config.yaml
n_layer: 8
d_model: 192
n_head: 3
n_kv_head: 3
head_dim: 64
d_mlp: 1536
vocab_size: 8192
activation: "gelu"
norm: "layernorm"
norm_place: "pre"
norm_eps: 1e-06
positions: "alibi"
qk_norm: false
attn_scale: 0.125
bias: "none"
tie_embeddings: true
parallel_block: false
extras: ["capped logits"]
init: "normal"
init_std_qkv: 0.0361
init_std_o: 0.00901
init_std_up: 0.0361
init_std_down: 0.00901
optimizer: "muon"
lr: 0.00805
lr_mult_o: 1.5
lr_mult_down: 0.7
beta1: 0.93
lr_head: 0.0103
grad_clip: 2.0
warmup_steps: 200
schedule: "wsd"
decay_fraction: 0.554
decay_shape: "linear"
final_lr_fraction: 0.1
batch_tokens: 65536
seq_len: 1024
doc_mask: true
train_tokens: 508200000
steps: 7755
dataset: "wikipedia_en"
MLP neurons of a small language model. Each row is named by its layer, matrix (up: input weights) and neuron, and shows model dimensions 48-143. Each number is 500 + 50 x the weight over its row's rms, rounded and kept within 0 to 999. Numbers have three digits each.
After each neuron's rows, "fires after" lists the tokens most often just before its 100 highest values on Wikipedia text that the model never trained on. A number after a token or word is its count.

L2.up620:573565513478545377475534512537502569600442442518497481481456471501516464507416560475448509461461534516445506506455535478445427506560470554478491480547507543476509521539604463442496513483490519590546524453470391548467505519559508526556475465543601473534592577546532528506526484573508532469
fires after: " |" 39, "." 13, " " 12, "\n" 5

L2.up92:540477514551545523483521566494577499567409496530555481492462504538514473396438473366518442487508473491458564510549444515533440512512456498461464481518507524489510469566535400515472456527502464405552473603532530525506478449556479561501500460555470519570462391570455492410531496597535564466
fires after: "3" 24, "4" 19, "6" 9, "8" 7, "5" 6, "7" 5

L2.up184:522513528488543482566537461564564539495607464555536599508481549451538580501582503499514521489499555435479521448451513523494549448520477512448520403525463515531549487562518513478513551425465455644489574552527465482430547497516471495516604442371492428488433433487506498435434526546471441474
fires after: " that" 30, "," 19, " when" 7, " where" 7, " |" 6, " whether" 4

L2.up1520:503485527466472445511537472459484518520572567579528516418533507403475535501710469457466463535429571432566556543461483533534536457571538463557537595510545482506532535507467472464508504546484507529499466459520510430579519564592407475592446507537515534536383472526556568517450541501471520494
fires after: "." 23, "," 20, " that" 12

L2.up1325:450552513427517483470510556499550503534481544560477573476515493560560459460516580446420566540443550457482458494473401438481442583491445511430505454505496456543427502585558535529348580503443505547462502567452525534425486492540497476547510461500497544483498410565563497470513451544554561468
fires after: " the" 38, " New" 5, "pha" 5, " Cha" 4

L2.up396:502468552461469535556445495494571464454545483537624474538528530491532426523508472499570492494394569451495542449490556566497549424573543459505539487483557465556463426415582581463453439624491542502552398502546626486450540504513512483504492526553446498456518519542476534535498490535496471471
fires after: "," 26, " |" 20, ")" 13, ";" 11, " and" 8, ");" 6

L2.up1371:482494478519498460501420578392521430499598473557554546437405389531483454573481473501448432480466478496457496423538468478552451482507527495536565475532514561563470571451474444431500443494512467475551492495540723425506433493478495450425538427495498463518474554479504514498591464597507601520
fires after: " as" 26, " the" 15, "==" 10, " The" 6, "al" 5

L2.up116:495567533558490589557439559486524423552501479453539527576476521580482564434518390534526530457558547541518498506530523467507483457532417470440513592442450524501542505427504504524485512494517400496581462569597505538567447568443471506383560581477559464459524422516540462513540390479454417397
fires after: " to" 37, " or" 9, " and" 5, "ly" 4, " at" 4

L2.up509:543515527399477452518509527469442460447486553522514489514473477545523546502551447523456510527417602523544446514473543500535386485486498525515495509462470521555448428493449464530538549435486550477526524514493470444475382547543444475550495478455444503528522494571559412480489539523512517553
fires after: "," 47, "ch" 4

L2.up622:484509552548455435540593546554510535501478557592516532470539501380537554482468571438454506491488505517476610505523512548529480540500506482555470488512430489452475500492458498530465527552514499470555576442453544463553450481448472531499464478474441537578469505588450531451520556445572352499
fires after: "9" 13, "1" 13, "6" 11, "4" 9, "8" 8, "3" 8

L2.up705:507469494470550523471501595520480453514490532543528563537505508484530457527436422384520477454512515543462433535422515422603420490506403550514551521325524482547542487524466482496483547402392527495427531649541511531508510486507511491520479499531408547464425504488515594500556488549518552493
fires after: " " 33, " the" 17, "==" 7, "," 4

L2.up881:567549483524534529459465507434417499430526550439497411493468487522476573538466523469485473479532498488468579573422575439553418420434451404484565569571463429508445535421488499555437483480486515504534473531516495416489460568532510560493557503511508472509391435531499517425413577444529447488
fires after: " " 32, " and" 8, " or" 7, "P" 7, " of" 4

L2.up1344:545543536527472434507568502434478440442601454512466468423428479455445506460508522442424474495474545536460495541505526554496494469434459548528506529532554473386466516497567550649437524556469467489485522509498463549582514502471436387504677497487554506518571420447436529470522518449470465560
fires after: "," 44, " for" 6, " comp" 6

L2.up1378:547538553447604401542514507523498512579406530522369534489527464411497517559509415449488476575441514494493533514597507490440479535498543469415421431437525488461581470467555482396463459475495511562480490558474421490480496549497665523451487508485546580549560469488489557594545532412505495511
fires after: " |" 30, "9" 9, " " 8, " Candidate" 6, "0" 5, ")" 5

L2.up358:551491493477506478547462504471465470538494477468551445513466427502479452485539552444593540558527491483551444410619553453528500547452474484478505556523599531555460542413512484414396549496357512510542428471460510514540490420501590454466479421525457526472497552481461542426542588531502566469
fires after: "==" 26, "-" 16, "===" 15, " the" 11

L2.up82:521461530482641448503449475422476545458511514465575524502518527517459483405477563568508578440437444565490482466511419544457570534528478531522560560499431484488474455468506370438519600518494503518469447458351473460568479504476403526449425469387452476550498556442389490564538449537515493527
fires after: "0" 25, "al" 12, "In" 10, "9" 6, " Al" 5

L2.up71:472481567448449621446450528547541522573556589532578495507458458520453556518480421544519542563362484586495441452569555539512524509527492537476436456483441452470517430463526454558459513481422465585492531488507418497506444503502451566467557585476646449439489510474550546521448440603475507434
fires after: "2" 12, "S" 11, " a" 9, "no" 6, " Na" 6, " Su" 6

L2.up748:522493488455439528503487566483497510516540491589442559528435550497476547511478580539566469546461420552499513431502503511542477519498471457497399538427412458530518540520551443442476474424560499453473539434472501531536462414635530529460535496460472536408522511447534534604522521550530518541
fires after: "1" 47, "2" 14, "8" 10, "0" 5

L2.up1095:523583551536518522500470509595543531520522509460449503436433442564577513531429485551496458491358510507544460445439587520530527475457530558445411459568388435514479520400442487488504563493494443539523542522529331553540514566519410463576494459570483509546467494462573424508532439536432545427
fires after: "," 31, "0" 12, "." 8, "2" 6, " more" 5, " that" 4

L2.up1120:468520519509447540452516506589492491440558478606455591540484530469487538436528518521474501555544452485468516517440552503579493500504581456497471446497466451493486452560454498438585470478465488441512536447476568429502453497514516481443539476425539519520483494540542469545448481447643539453
fires after: "1" 57, "w" 14, "5" 9, "2" 5

L2.up945:511564504589499488519586506602447493549553518456341457471414424491412579591475486471416508536492521533476438451482597560489504629466533479512499508498456492510522537531535579552481459538539488527501508459464491491528486409464494430416537487387514412476550550495478441542494499458454516520
fires after: "," 53, " of" 4, "sqmi" 4